MLP neurons of a small language model. Each row is named by its layer, matrix (gate and up: input weights; down: output weights) and neuron, and shows model dimensions 128-255. Each number is 128 + 24 x the weight over its row's rms, rounded and kept within 0 to 255. Numbers have three digits each. A neuron's up and down rows have the sign that makes its largest values positive.
Before each neuron's rows, "fires in" lists the words (lower case) most often at its 100 highest values on Wikipedia text that the model never trained on.

fires in: "until", "before", "after", "each", "either"
L5.gate199:134121164131136124130104151171113173128145137125124139132132145178113128130105132116131103133176122154103146119120141156114129130141145132145140115111151145088154096128115175075156119124141096151135135160091098132153168099119164090064119168063114143150134134157099181162118119118142116104095096150121112141137139141129112092156140121142129155136128159122162127128150133153193098148146
L5.up199:152163131164127159129133132146122156139126107114132122150144142089107095128100131122181130121076116108139170131099128150107157125108084115169151115116104129152108129185128148149094117148171122097147137112113079108165079157112111210146149114136113101141092130121117084134130084158116096165138141100124131144139138132166117099124130132148105105098090111103121132172124133133159141120127
L5.down199:158095118137125114134129137174143134120127177092176155128142145167173098117119076104066145196133179103135135122131172117152127182146161139131137129132118130111133130107139137079119153099111088136158105179110155102138174094117150100123121168101154179128131137118142179109109144127096110133127106169117102133112103133111128123129130162135133138149098137146121080099125120113161113158124

fires in: "made", "votes", "won", "went", "hold", "scored"
L3.gate19:160087127155113118135110112149165124116157125143173126127172164128108136108105131114110135090129137107129095104101128111141149134150117069128111139147118092135162114110104116116124131118167084168146161153104111143111115119160133127137132100183094099139142117117149150144126152137132162140127138144092153079116103124127142176113141140097131141154094140186155154115068148153106139086125
L3.up19:126110156154117119152105131142153112147133162105156136116090153122106134093135132118135138153160134112115096143118105150126175178182080128130087103146148129146145106102122104137129161124151140183127150129115127135094127127097138113140131068139073181106135116129125114084118141156121138134136139111116170119077132120142124134146131123126178124131133133139140149129122119147126163127134
L3.down19:087095117110046129167120095103152118130133141104141141133145129123150176119108108120128116175131110137118125147116112093141130152173119127110150154081160133111118140138141121098140126121142147131144096073141165126111105112148131133108079118156102165094090121114094121127131121124147168106153146121127121151127121147105115125116146109160152090111136149151168118110127112107125135176129

fires in: "which", "developed", "built", "are", "although", "much"
L3.gate43:145145115155123137154116156166115141117186127087150097129117101113140119135098095140132115166115100157106130149162102137121149127133151109106154091117167129119143167118119165096154168194140155140110140072117161099150113143127099088124140126142122152144142126123095062135114134131076123113140139093144178129131145133159145111150130112141118148110105143118122136103109158125085101173161
L3.up43:098127142145148109137105112104117131100115123148083159133160141152163118101153056134163158164126123140137100116134129144157167125140101149095158137152102140166153163089097149127158105135159136143114144129156125100143176143123157152146131090126111148156150135106113098125161124114133116100151202117124137142129120141104143158148125113110117138110154164118095144074170139160145165123129
L3.down43:139123143135102127110146117124121131134170112108140144128096098086110122144123167119147100161096103106112131108115121117046080168084135139123148137111149105105118129125179130102222195110108142146149136076116104091116097082125106139158150157135122169101176133159097116138123100118139119132107130136126103161124128154127121131126099134124168111119145113172124118147120111109108109114141

fires in: "of", "elvis", "mississippi", "illustrators", "mississauga", "technology"
L5.gate69:095101119120181164136172119111111116103108152131114095136121157114113090096133091114106141119100124124160118105190118165126142145140145158101154160109125152146153120098134134150116128130125125116130075149140114118114153139099112119143115120116129115144140096154052130105107133178120132138186120101132135091142134116126130139090138116114116123140114132104161173156165146112099105120130
L5.up69:140111154165141128132160104137107067139147186105151120110119120147103108145127129127118149113128101129131096145116126103150099155114118087125138119098147139150093155119159125131134149132144101127106141108146117136126161066158088141157140109143121159136115113133107150121127187142161166149107156085158123074153136152115137110126141095107138110153131136139107121118148102098123101117166
L5.down69:128125129117121157097114134109154125123140156125135111116125105142129148127189153141129132062114170116144149118127136098111123096105148099109114122108126132080161111138191098167097139148136130175098166066112114141134157150135107145091137127105089086131127121144146111107114193155084192106133125148131073129137137135152137110131159126143085146141137125139110134114113150144141113111115

fires in: "as", "by", "from", "with", "it"
L6.gate43:146101118169123132184100130138156099142132104123138147128139167148148049163146137120128140134131117084138125148177183183113107142146098098124163156113162125100138075109145170121138141138178133146113131150141113162120143116111122118102097176145125128130152129153139162092129133133107140162120158114117094082112134132145143155078153127135146154093149188094123148127104108128141086141087
L6.up43:195099117137092113130050103138127137113132158106167106100133173071127115188150137109134151125102105123151152140155096165143165126152161143120154140120143147123132129135125125130131140108135173111144112120154134153098121094130173137095106111131118158169097170084156120105159093128129133061096150149122170162112133135143122118135137127148102108109134162102135105121135130119146092155112
L6.down43:114144120121149159141125079138116148150160115131150186119148082142089098133140166156108114161169152141111140179109140095132083156130095143106118137104110115101111098087130104141118104110135163088169108160139124126122111085135140128111138164122150142115144127143109139129126113131110066157155118109168112105135141134140103197149121177109146163148114101130124115174177142101130135106094

fires in: "is", "was", "national", "while", "who", "american"
L4.gate48:149111139088151127136090132153138139112132148116081103128182150151161137157124167143103147142114163150103103093107143144151149123097133174090116151125123124146125168101147119140133170142074113133117095138145136107143109091086097172106188116131139102128125104167132104125135111121083128174116119135144145114125128090119175139114093107110092135100139179124102133122131121140114096147143
L4.up48:122124134131137116130144150125129128127141100145145127127140094160102101120108168119131125120115120164145148125149110096138141128101170085126144133136104120123118147134128139136098157124169160137152116056132091116155148107171126156112159110179147108120085143071148137155104145111184109101133098133102166121117159090154125127150091207140130172116120090156086154129105103136107106110125
L4.down48:123112102119143166144085156109136146132155109135155092109111099123188135128149143153111147139089112127117110153115128139110112153157118147150133072094181116149154128146120136088188149135069109110141115172124120120166145105166166122121103147160119138100114138160126118109145127149060150136129131140132148099132134108109134145164155103106138127128109148146138116113090148121153160090128

fires in: "san", "place", "democratic", "republican", "california"
L5.gate240:125155110113131139151163120144127097092120177097112145143137082107112165132131144111136081128136107100140102097118138153130079139135156146151097125125137101137110135117146108120141100095096114127100143161151167049118127172114092116144165099134112158122138102099168143147171140142152130138100137121097120126137122140122106159124131149086134141136132140176112119073131111124101111158140
L5.up240:119149089129151134156185150127124117100132161136182140163072128132113125084126135101143130108130113145136086103126142106120112113102167159171156101160133075158133140121117078110120103118132138128124175122135173096124111129166136096142179073149106159136137071121131134118167156145121122160127098105099098132178127126106106150154159119115111175117120117138148126111124121103110114164155
L5.down240:086152129111155085138169148125149115146128157110142111181183088119106170118170138161144147160113143154171127164167132112118108141142123147129119168133088113115130134135126107152206124112162105161114129159179158067111135116142095133125143082128122119121125137149116122112135129113100116144131147113082137148145099134132173169122122103108131136172120118113153120113105115126149094144119

fires in: "grigorovich", "republican", "as", "democratic", "for", "if"
L9.gate55:146169106116125097120166113169136148165129155059092119113124168152152094135125138107132122149132147154083109105103114138114090098112130138130145163137123089141110102147119119131116133156143162110176136141134119126113095137135116149169174121144091173122131129111138139129119093117125092106125092104099162095158108099130141156113135100115082119157136163179161124111098131103134091092097
L9.up55:111109163114138105063114125112112121166101108142158133107144155136098119102106150173191099132116105074116121063118123173118101152145133129147114137136152130151133096134110115148115121154094100107103134115157128119120132157108165132102116102147144127147144142096108081152147119132172154157144096151168187107164140124138144100114168127099126093115146110121094142195123176139136101137170
L9.down55:139126121134125121146166157124101155059128159128146153150146096157119156152124148160119156062113163154072154139114127173105138161132150135133155139086112088093118128104176097117153116113144111107127115169144088156124155122108105163088181105115107077098082103141108108138128097151113125101116147127126140145104126134128152147144120122141105171130128110132160142149116146145107128097134

fires in: "of", "by", "young", "30", "17"
L9.gate152:114120121127089136107117126129117140113104148125151161104135119113148130189116164168162092149114105119150135113154176144100145103101090095189120130095184150120134130139145137139150133111164078146133140153089107155109134139160125086089135179099144112165176114127148126141112168146157133170101084146121120130151172132114131100123165123115120111176151139110112079154110122124153100160145
L9.up152:127117153131117180115167111104132144130112129148154167151112142150152132102125129148175125133110104105142115140118122146105139146130155125149150119150152103134190143151157145112132133161113104118110088114126145138149128162129133141105111159128173128115141172183076104144124123124109134130129150138126179152118161127171128131109130091114136145117152121109148115125148134138139109118108
L9.down152:107159132103098129123122124133132112149100131133127133135127158130142143159126098125132112215170161160138115143151137129171108154124118103087143116099131132137108093132135120120255111136136130105129138160138098154120141163094125061118094131138130133156137112177142146155125113123116126158110156155123081161130112142129118117121177123138150114156124142121131098168133124172118129150170

fires in: "social", "other", "both", "different", "various", "these"
L6.gate244:122108153105149129107140132114103168154142120145123094101126180150135115110085131170126143141126112128175107119095133121144128154107138095127108098150138163135133120146065107109153162125108120134121109136128090123118155149134161100112147109092143134103138125132157123121193201083135124165117069134154127138142151117135136123136137122112117118135122155165100121151108092077133155142107
L6.up244:112142130117150143145160135150125124112094156167146176155149115135149102112107102158123141120132108098130128130150130132169108120113097092160124122120153132153125146179125068134121117112123112135149154146116098125140184129146170107166139101112172130099085146127125148163178156120160119118145088164112135131137161158101088123146168078117107110124128124167075141118143134142132150132068
L6.down244:133120148128129106103147091106139119107142094108115120113131167118150161100168135151103110219128108161162103143149113090139127133157142111109158104140116132156149114133110123121241138092136097095132096127128121131116108162105145101127154092101151135090130167134136128095173108113122128161125158102129116091144167115109110101117145143130150164119145145141117097134150069082133112107096

fires in: "although", "if", "which", "while", "because", "where"
L6.gate166:154161154137160156126084129168116151100127112136124115140184177133133086104119150142147117128158127117113132123118114115155140124123163138136196138115099113137096118126142109135133138134114153128116125154124047124145116104121170080101154162103120104128134110144127123121128129150099151132126130160158136131147114147168133109145117104156097095084083112143142110073123158127159106129083
L6.up166:145133134168172149149133139110106146120110139134144129150090120105120111124115119143074096131146151119085124110139124154123132125117165129131072130117129107148130174103138117142121109166065143124153160125131128113147160158156117158134137111138129134110079116104106113144142147141123145132147139164128149129147159161097162167160136099139163107080088104135123127125098128154155158097130
L6.down166:121093144156155074132118145111117093104141155129140113133133120132120095080115084074082152185128142125138120106127097109107131093154143122139092100162118136141099091116114155164210098106058123134104124122104116128153160179131137143137110115153129145120065132091119102169138130121131121146101121121145168152158097135160151135160140160122114071136128133148152113131146131125141095115133

fires in: "film", "behind", "office"
L3.gate184:149104083126101166142135099137121116122096147130118105156118117106115158098114125127124138097143129107144150092108140145133124108121164152122171117140144169166159077139154125122113158130096148129168104117130101125141132165118187121100122174097130121128125126129114153099126083131122137111171146129115104146142132101119154112111112123109104135127101187157104170080153131197096112135129
L3.up184:124161082122105175135156118146152101122143102151157091142160158119151140168127141119126139156118093104156163150136112123162126130147138098175157138140151189136138089114127145094145101110120106139123140142115128105137122143136170140163060171085129136117130149127112175131116137118149124132137138110080128135153173146034172118130118109133108117119113152111133124131158115149136118144138
L3.down184:096134068143087126113124130103102137101128152114085144145154147135137107107202173101091140138146098119126146148142139141155161149128142105115109136166124133135130135129114115172000120149143107113125150121119140113124143134148147122132165118133105117105139129118132147158115126104131119105124144111138154114135141133128102144162163148119124106136157097154119088127130102139117125150102

fires in: "of", "all", "most", "many", "other", "both"
L10.gate4:145145145144119149106113114104102137123128130143156096109121139135136131103092113153148074142122108085149092101145145160105103115157148114146118088138150145143166188160109134130159188143132125129101119127150122128128089158145146101126122112149145087143171087150131139131133144133141158174152149191153138123111174123112122120117165119135103129126141139159073090159145148113151154139143
L10.up4:130146136132146145131133133107115120146079121141136136128128169130146108137129072165125117116116125103144116083116115186128103117139114116123118101137144156143123139122066124164127135200139121134100141157133110150110106163124130085131114143163149118140177140159101118144117139138132141162125115157134155133126167151113128115138177119100120111126150128147090083144152207108165145148132
L10.down4:116117148102078148133098079120132098142127116140145104112109145110131113138083117117136124241126142133147071132137148155161087110137138133104174117152113119174144142141163143128255155108119106118125096109130094149125130177115115118110121114144159114132140139144162121115106129122132166149095156131128127122149124124113120098113146127133111139126120162134087061133130127152134101117176

fires in: "that", "same", "at", "dramatic", "due"
L10.gate209:123136118177135173076109127117131108104135106153118131121139141109099084126108136170158208139162129114153143112122153169121149113081144163150117102128144115130122138073103128171131129126120137142162111134154083102142132159106119079126118141125132112146114112113071166126069137135155098156111080125110140111138105140147139117133110154096103075144155137120142101135164127107104141099137
L10.up209:135163134116138092087139118141156105096134144113120111137137089111134109107127128158120147137121116131101126126139140141120116078140150104138158112167113142145155127133133114141119147127112123143126110083176141137115119138090101100168123155113118131119100147157134181110086118152136120159107109145159109099121151150096148134092127164153126145116148148138160155095126091099104109129131
L10.down209:155121154109173118087121162181124140113144140140158086122133094154126132087172105083115118193107117131082144148098121162149131126153163126150120172147126119156113134139157130113177132110164086123088121151147144102157108150158103159134153117163116114130117120137128110097115121163160104127104152125137151115126153137063157144132127123112119095115147126154147080101121132123133124150125

fires in: "due", "until", "after", "at", "time"
L3.gate50:222148174114141120096125148167162184112115146121133146143113140108123089089110165068160148118142129115132108135145157134146101136111146115139154139121118139090124121127120156097145163100123132139109106121095117111092162109112143112131096164114177130140185118120112098154092124108149117105134115120150129094102125143167159138126142110125093108139132147088138105157064128122111112125121
L3.up50:119140158088141080128124113123054169126125133166120117111154130171111109146088093144087098148151152163158125131107122164118169130146106140114136115111118110142149090132150152131132149102109106139160099156171115111106144148088139127131143117124137165107103107165098101141129161117130116090147133125131122121109111164153160105140080172114131124166102126140154127150119092169088111134160
L3.down50:115113096149152120129148133101149161112142116130135140125110072111170124181085135141085138108108160110124132133146110108127111127116140151101159068136106166144149123126118124111121112153167093125181091145140160158159116141160131148179146145129139133173095104153130121102118113137091147136144118128160162102134091107089111114142138132087153145123162192149117107073150150143111163127139

fires in: "it", "event", "table", "award", "lead"
L4.gate247:169105095142122120128153106125142145142160159140156075135178116117099143147107119097121153129123137099109124117134154117064143152139117144155129119099163095117124120112123144099103105135170114133112120119129107165148109103072121109102098135085089142166114152121094125163108111166109105093139130112154131144132138139127123129215134116141113180125168114144103130147146112149080184132151
L4.up247:161122086122110150117149078142096149133135156034072125110208148111149100101095161118101074127151129136079144116084096153155129104198170100120126161127138117120134079172116127131153123117157132103136129175131123118130156161157149117152102132122142115154117125127111117116129101166140168120118150104147152097142116132119154152141132104129095097144152104120143122126124127139142128122105
L4.down247:224130140151133129100101130114121157097148123129126137139100136144127163134165163129165136178138154079100164118143117117133186157129099107127123136122148159152103154157128123118180110133134130124128127162157201128126132127124119114161112131133077126125101108153151121126107137138143136117121152130136109154089130100104132141167158103115102121135120111124103104113145127155131109101122

fires in: "of", "maharashtra"
L10.gate45:147152101146086124098120107101130125086143107146134125130159104161108129162125125155183126131132084132107125128142132101114126121180159096108171127130111131124142150120121169146137189143141099124128137144071098115101148115140115154141163157156161153141103112110099118115106141085106105164140107144143105135119114159109138145161140129113130123086136128146083152165106101125139137113149
L10.up45:150108100166146148118106137113122101107123122126145108134144122097090140159070115129155137142119095124113097137121126141110145074155135175184097075128135068170124128092114118150110162123135121156156154108097102108128159119121150101154155082142128130113149116144111130115136128159153135154164135177097196139115131142109136125149149102123124147134125181127133117113108145147097130104131
L10.down45:160130126130069129163150119129156134121147113171169126104127129120095142138162105156140117099103126075084058127145091122122068129124127098136161119130134176147121144115138141097134142103137090125099107104116079100129115136159101156134132099144137108116130126110120115134121110149137112184107121131147112108090120174127117153121089130095130128091116113100092162140135139127162130121129

fires in: "but", "like", "areas", "maharashtra", "while"
L6.gate85:136119127157132125153085132118102165145111160146124128143179119112130114137126123112141130159155141127119154111141118099089112155149163117132135133103179140095107136156143166131136153127173095116046182105126163163115124099143158127106126124105116115124168132125115161119138171177128116176113141144108084104106119112101099134116112123159082117115145103105127094127120152110162140120095
L6.up85:158166136120120146148144116179137137102122116121124113134132095158160149108156104135102098143133118156136177129131099105130146088119110133114152160163105193114124124139119097101127131128124172132156119161096151142117140150151127115134164095107123133143166121166123139167153141056084107127122137174107149123073141135161095137145194161137162133145141129151138129159155099127106139169197
L6.down85:137132095121141115088128140118132133117114138132104098085123133126108171175080128144166117104160133112090116117116179155105165114110127150157133123090112117132121138118165168081144142145115086102086127109136135067148104084085148147199106120115134103162164125126124143107112143141161120106115116092150136164166122142135136137142063134137123117114158136116118157137105170111142108125142

fires in: "also", "later", "maharashtra"
L4.gate206:098125125135129154126153123131151172102159121120106129120160120122096113101141134170131126123123161119111125129123109145147089156139130100120130119101128122140173118082190161136108127093166076176119153150126161122111104115152096132116105133122155141143118150144125134188137176088148142131105108119150120073119112152134145142147123107153134099160165086099119129128145139107132154170150
L4.up206:141136076106112128123099103136126181084099157145121153110157083121156139104111121136135120153135126146110111137083142107103096077126124134122157130138124134153117094144146139096125107106175100081113097141147133147173164094115153141124121163074132137151116112139150158109122113148123101184088136143162124102096151119083132170143152102104093137131140146143131113155140081136109155179109
L4.down206:186130142142151125157142093181128137136110113168125119161097174158105189123138165091101115159111099126131149086134117098128094113103116086127134117091133147153152090143106134141205106138133150090086103121159129105124102094167165116144115129130115125140137180146064146141135076148134110119147171146081092110124144097135178121089137112141148143138097153137102150098124159141122114103129

fires in: "of", "and", "or"
L13.gate214:163112093143110111127115127086131161123146160114143105149125101091128100099146152121108126117107122064116135153120129103055111124091160080106113152093098143131127140119136139077146115144148104137107118145103121097152105145127103107126103134109142144127180077147092108126141135137164137129113090164152135116092129102114131128121121154130124169110130139114129116155127141166130133160087
L13.up214:106169153100184115165174087090124104104131105121137129143121119143072126142089109124106155160105099152114131121133135142147130095109123124131132146133143101122125134160099117113142168156156094134091154138130151114172142149133126085121131119149144087127130125134120118114173150155138117115135127090123161099149131133120171074122097134113087151133095147116132072160142114100162114104135
L13.down214:133138121120093104102105118118142147119099136135134133053135135085123172067162144103112074105128119150147102150116093116106115129136133179101146149123104136107135163104137103107140142159123122146085095098109112132133085133141095115155124161123148132171172114144104099139123152138133163151132114142112097161101143100137124166131135110131149149149118131123137132125112160088107134167124

fires in: "international", "species", "votes", "awards", "rena", "won"
L4.gate133:162109087110122126143099119146116134157085129132107131142147149108150131147130140145126117168150115142136130161105170100147102139115136097134144136099120132115140143155114100134127139119140095148053157116155125169127119071110142129119074124081163125134147174146150125126072125117134141118127141148125116140112103126074144148126100139090111127104140125130149161107144114109155123098136
L4.up133:109130137161111112140125125117119139141112135111181139125163101115131132130153165124144117150132125150141132148124082088129131145144153138175110115163153153134135120108134101169129142139145100096180146148154182088147107137121139185120164079134131150125130129053112164161130124123126083139138117089121141126106139100146142131115105118136144132131074128127103149135137122088091123156110
L4.down133:138111123103158151120124128114124101076097147092120115164105167113129115103073114144106125220141097087122129149100137130127144151116158141133181110109164110132121155130156186090096152106119121137127122121127123122157109124110111111132065178131126125136093096169153103122107194136118151146107147143148128121154115144120094135145137145096159108120140142138164131118124138141150127135124

fires in: "between", "while", "return"
L6.gate101:145152135134102148161162114104170122147109144180144133127117095126120123124152106162130114136173136110115129146097076090128116119136156155129152115104135136082117115138130141131141148066127139145137116159129145114167151140152139093100126180131168126129109105135162133116176148122123133145138120146196108128100138160141096161173124096136134121150141141150102107162098143172154124111161
L6.up101:118168133137093115169114130094145159135124087147116148106115139157160103138154118124174172128121124100101127098113107046084096093075145101137130130114126134128108145149118162117126134112158067144096115163147111163138134115164117141133130110108141105098128137102138135166142119132152148138100126167111138133071140158131093128159123116121153119110122130145113159132103100072161111117128
L6.down101:130107150118158134169173102144102107140135163094108156136113087107124108151122165096113150215151132120103096110122146143154126120145159142092101133170138149052104099142121093131204125128107138113107128143123110139163127156115122115154137121127120113110150148126129087126134099156085120110110105127145134092160138111163137137132133125134138141158159140111162107115141151168129085140129

fires in: "at", "about", "on", "is", "in"
L8.gate164:089067106125122136109119135099137176124160145164120120100138129158137117124150143122122155132109095153133139113164132141105113125141133147111141114125150142116144166115121104108144147122155084115107107175114109113133141123109096104125124108096102113130154129149132118146127138106148098140112109087145090178140133126172155152115115150153156099126085114117102109134135110103157139087155
L8.up164:135086111112179145129139109138143119091139121098110128090139133121115142132114105114131136117169150118126132120120128176110148117138136124135144135087154158109133123106093089133142150123128128151144129167089125144117160149154123165139127124096100099166124077123124136152137146144103139139120133094125129169141142124146138136135100122132180119138160077137106110128126099127071196088140
L8.down164:107140175175128114172097117097150107139146120098088124128121122110130088134078142148169141120123125121167117125130097140129037112128115150154133122121126152119111146146170148164142113093171130089162175150152122105147133131134124111074162168148144130094057129149127128141134138133110153078122142120143165114114134080142170134149144170098106136097128132107167103099160130120157107122134

fires in: "international", "music", "company", "digital", "art"
L4.gate61:143173138171098128163155105163133145090117141101110183148121115134157151154126108148104148136133111176144154134150111159120116146176123112123139147103121128139132102095081142148126146110132138126146111125123134071133120066146097123132136118150117147137154150129177127142117106110115122110131127077073157146142175099137088136152127122147122098137105119137096124160121117119100125117107
L4.up61:119159143141090154158200126187122128117120117159110171162129144114148154144136147131103115136142142184126154099179139139137120129130117096152157139113154094125131103125115154134138146087160094160127141135125136123099120136134110121138152122122133117109145184145148180149152115097127088075099187100071156130117171135100127147164126096084123085143120110114123158170113123119153119138101
L4.down61:144130149102141099123110120130128180108093097169141138115128131118126163105168170137099129173100127135122129144139119092123132154139114157086116116123109141092162106140155119115239132103146122117098130105157139114149110135125114139060117137091153193110132130126118079096128158126117124108136159137121079168085110074082126133119157145096135145127131096137156103115152116122119126122118

fires in: "other", "democratic", "both", "republican", "sometimes", "independent"
L6.gate82:141150119168100082151100119147099163168126139136139130110078083131127137111120133180152154183095118147094124139090142133120132133102166134137105114144104121146125139153083129071148178130080100141123135097108141106115143122143099103108157106102133072128137123128127136146166109124106143152133109125153115094156100102111159112142154135129110134095128178164132104128142136136123130110147
L6.up82:134128102126153111104108149126089113129163131110120135074091130106124126091121114142130121111119153126133128104143119102096157137143191146135093093169145145131064139158138157109126102132130109153140167112156148131125129137126138098131127074103136106154123109130134134141131134130153115170086128106130144085077098086157146136110141143099096145111155116136152100105094139123124154139155
L6.down82:083153104161078083161153135136131125159095128141129166157112102155115096158122173159128176160142145132136140185107138143111136112118140132149142176142092100146164119130101138122110145095117138139131144155165142168089119099134105200172135150160110108099183096138106138149116106113140147138098124145095148181129153104128176117161121125117147125143149111123115098151123124148108086124099

fires in: "of", "following", "three", "two", "four", "five"
L12.gate67:133137157110149154108115126082160136085127127126110116131147162120149143103122063137133114117172126112126120146115182146141114129141117111115152092152133093144209154132099132127123128162174091134125119086126118130137122124102131100171139138176118086126136148103107123103111139148100101164146110093122165160139122128156127090149165143124097125079133116127105101138155125133147126120124
L12.up67:170127091117119134133111121131107127112145114084123137095131103097097134147139094127150092159140109099154085127119141122077154132133125153164140094127145112107170143153139171139142150172174128078112126101133122144155112165138141092113073131150146130132109139132107109141105089106102160155132140143177173145119157128184138125112159115121159111118156133105138109147149159114191154145139
L12.down67:159128134128143155133118106165142141161147114102161122089136150116105168124086117130149140194121185148154107122100133119200158156109127110070151136124095115120171148135103098124177174128089137117130108145111105171098119187144134146142114070093158129130093143113144135147113144153146160129177139141128125095116108123140139139116125115147108101098112127125117115133120130115114121135156

fires in: "york", "committee", "washington", "russian", "us", "communications"
L3.gate49:131143121154139131116100115143130131124111139118155089132163147101108128148157091103127150128116165135101142149111142162077173151117149102197125117112122110141121128085141144116118106112171091152114182160111114160109164120132117087144105110110086060169141139113121129137146132138115147140161093139112148114145103131147104110113170142129119114088112154111177133158152164091203131136137
L3.up49:148120103131156141128159164112160133150132103156150113099150137126132142150137138153135069132131097103118110150136159145116145131117174100136068096125134107094127144125129159081159111145108135146110164148129139139171128122109070140122151135114157125132112131105171111156126055103147128151156150143153182159164171139158132090128092151165166101137117105112113137159152163137121134159128
L3.down49:101150129112085080161135128132114122143108121136166171136108185154138133127105089131164148139159129123146151147143142107146190138108123118187120119125097121133147118068130124183105136147154112154132145145155165150121132143063095145118149135126100084151103142142149131125125168119121122162154110128137106133167106124149133075150116119190151137142104152156172147129129144120130107165092

fires in: "no", "all", "well", "without", "little", "high"
L5.gate0:142128124154133145116130135138132136095162117136133082111145198130126078105118107097160126117182101121110090086131117102118111091149149138140144071169145111124093170124118093134135140134128158178125123119133066151109118131160126121126097123118135126147112093135175133118105102115143136161124160136129146112146112146141136117146135127075105182148099141131077101142150156139130130125144
L5.up0:132106102130143141114094124096143116120133126134164094102119106130139120141117077112118092175105115129127104114067117112150113119153168108115085095136156147114082134119141147119162137148125152114109138116130103135117119170139116115101096103163128173133114117167171109119114085138106175128118164147144168089116141131135152114152140107092133137141096106185090107143134132160145115131152
L5.down0:097127160117116129142098101089130121144123114148158101116137091090147134156184103116060105248111147138120124126120150108156126118177109111120130129136106175111114104150132132119166130122115103089120078120127140157104113125149095152112107129123105132128108109166163121118125136123106141104099177174112120102118138133135166122162141117119127089154112131181121111135131120156130120137121

fires in: "you", "five", "four", "two", "three", "still"
L3.gate118:109132099134162157140132173108130162155129154127136102099137103096116124115124059103137137131187149122141138136106090136088140143136193083148090130134148128124111135109121128117133139146160113120095164112106162111136144135131107096134102097132134125150118125159099107158163112117130135147113108135131119134140148131111102133126122149143117138130123146099125117140159101102141161121172
L3.up118:147122127105074115149126111146127105132115131131158118145120134102161143126142114108111135121101158141164123113116082109134149106082122145076146123130122160153165148088085147114119156129178146108132182149142178124096130133116147139121137096126127101148148136112120148133152083112096095106178126116165152156112125118172154121111147148137134185117133079122085122160128157151139153150140
L3.down118:102103124137158188165133137159109113151123127110115091144130128118134114096139159145140074162145166121100121117122151123165131154161125131140174098121107088151133155125187160133136118123130083106152087137131081098171105104142134151127179162113145129134146097147106147103081122102126106134130154093086108128111118113109133116120109136134101099106175144091134137116122101107091114134123

fires in: "no", "only", "every", "character", "daughter", "little"
L5.gate92:134131145109097145108131132153130177135133113107128102125115130127178102136111100092115155114160093135158110099092106099136123126124146135141147124127121115142117095144145107124119134131143081180138145097124106068144137139114138125132083173132163096129134105156122123102090112145165127075127111182089082173111139133130091132133127121105109157163104142146132128080139145103113132111136
L5.up92:138150111152123157150080108151126145138128150076115122122127145109130100155139142110138140187140144126126084138131127125125168129123137144048114144147152138122089117135112147140143144137108186161145103103119103109117093135102135090130165098162107141144134074128129106133127093142103134119077125158178110122155153092148163099151135120137122152162137180153162121098105122119145087155116
L5.down92:140104142118104143101138151147126120119131168133129170148138118133106140102078142122101080226141101131088106129114144150134110130135118087095172147139118146138122155099138109113228170147123168118127138127114108136106092102131109104100168127132112112118127130097165132139132120098090088135115126117142086075125149125102168095129134141155146092130110127139145116111112090146131089165166

fires in: "film", "best", "title", "city", "office", "college"
L6.gate245:171095118164165165147135113167113118119121144127144096124159154126109118101103076139203138152176100079109161101143169108118103106120138108169193135104124095145141141138127138130173102106168122128139121126120159107152132139073151122090099130108150122185138112090109151174118078106153151099100154126101108145119133121108103106163163111120122129143109147122147134128148118144092124101121
L6.up245:111110100141174134170140128130177078089103133123175105156135112138116108123144159131163103148132103094091153076156139134131096142155143086134145138096125105147147120153138122145133116137175146114127151140146136124165115126131133120080121134107125151124115120123093127145132105086147124130127176113111095127113144108109103125165137133132114124096131150125145132112135101120137132118147
L6.down245:131121131145139133138128153131120090109121117121138157137097150119147154134158122144119130171135136120093134147158139101085119098094155094141143128107149139144129125129133104106216115060149094113101178137159171131164149072096134149091115119153151149076124146093131114103147137092131164124136165100094127120089117108114127154127148125142149123165105071149128087108125105109084112126128

fires in: "this", "same", "office", "very", "director"
L2.gate130:159139096107131151098155109129094093136180105117147150082138139143163143174123145096157142129126153113092147177159143140134095125090150161160143141106108158128120135096109136132120136128118093172182181144117130136082133114171121150124161105159113151144135160173120138118148118101179124119136127106112127138124105129138047081141181133100154161131108146136125111150139142103145102127108
L2.up130:176135136161153112129155120148161145157111128137139105135165153121104145149118147170117086143126117118133101099115114135097130118163151147121119148120158140128139139182110131148133112149134144123152180133134122112137184109072111131135130122116106096118090083165120166150161110120134139146147078122120167113130112131119146150136066152152129082111153144110183158094183060120115126119132
L2.down130:138102113113111128126153132105173097113166147128113110109124110128139100133045131149139129079126127164136125070121137110099105146118111146102125087127108116125127150172130097116243108125148140172096115126074144141110135141110125157149137097162164143137146117102139130102104106122097137126105102124100110121109140159132104162109130115115151122120115165135131126124083099109170120153146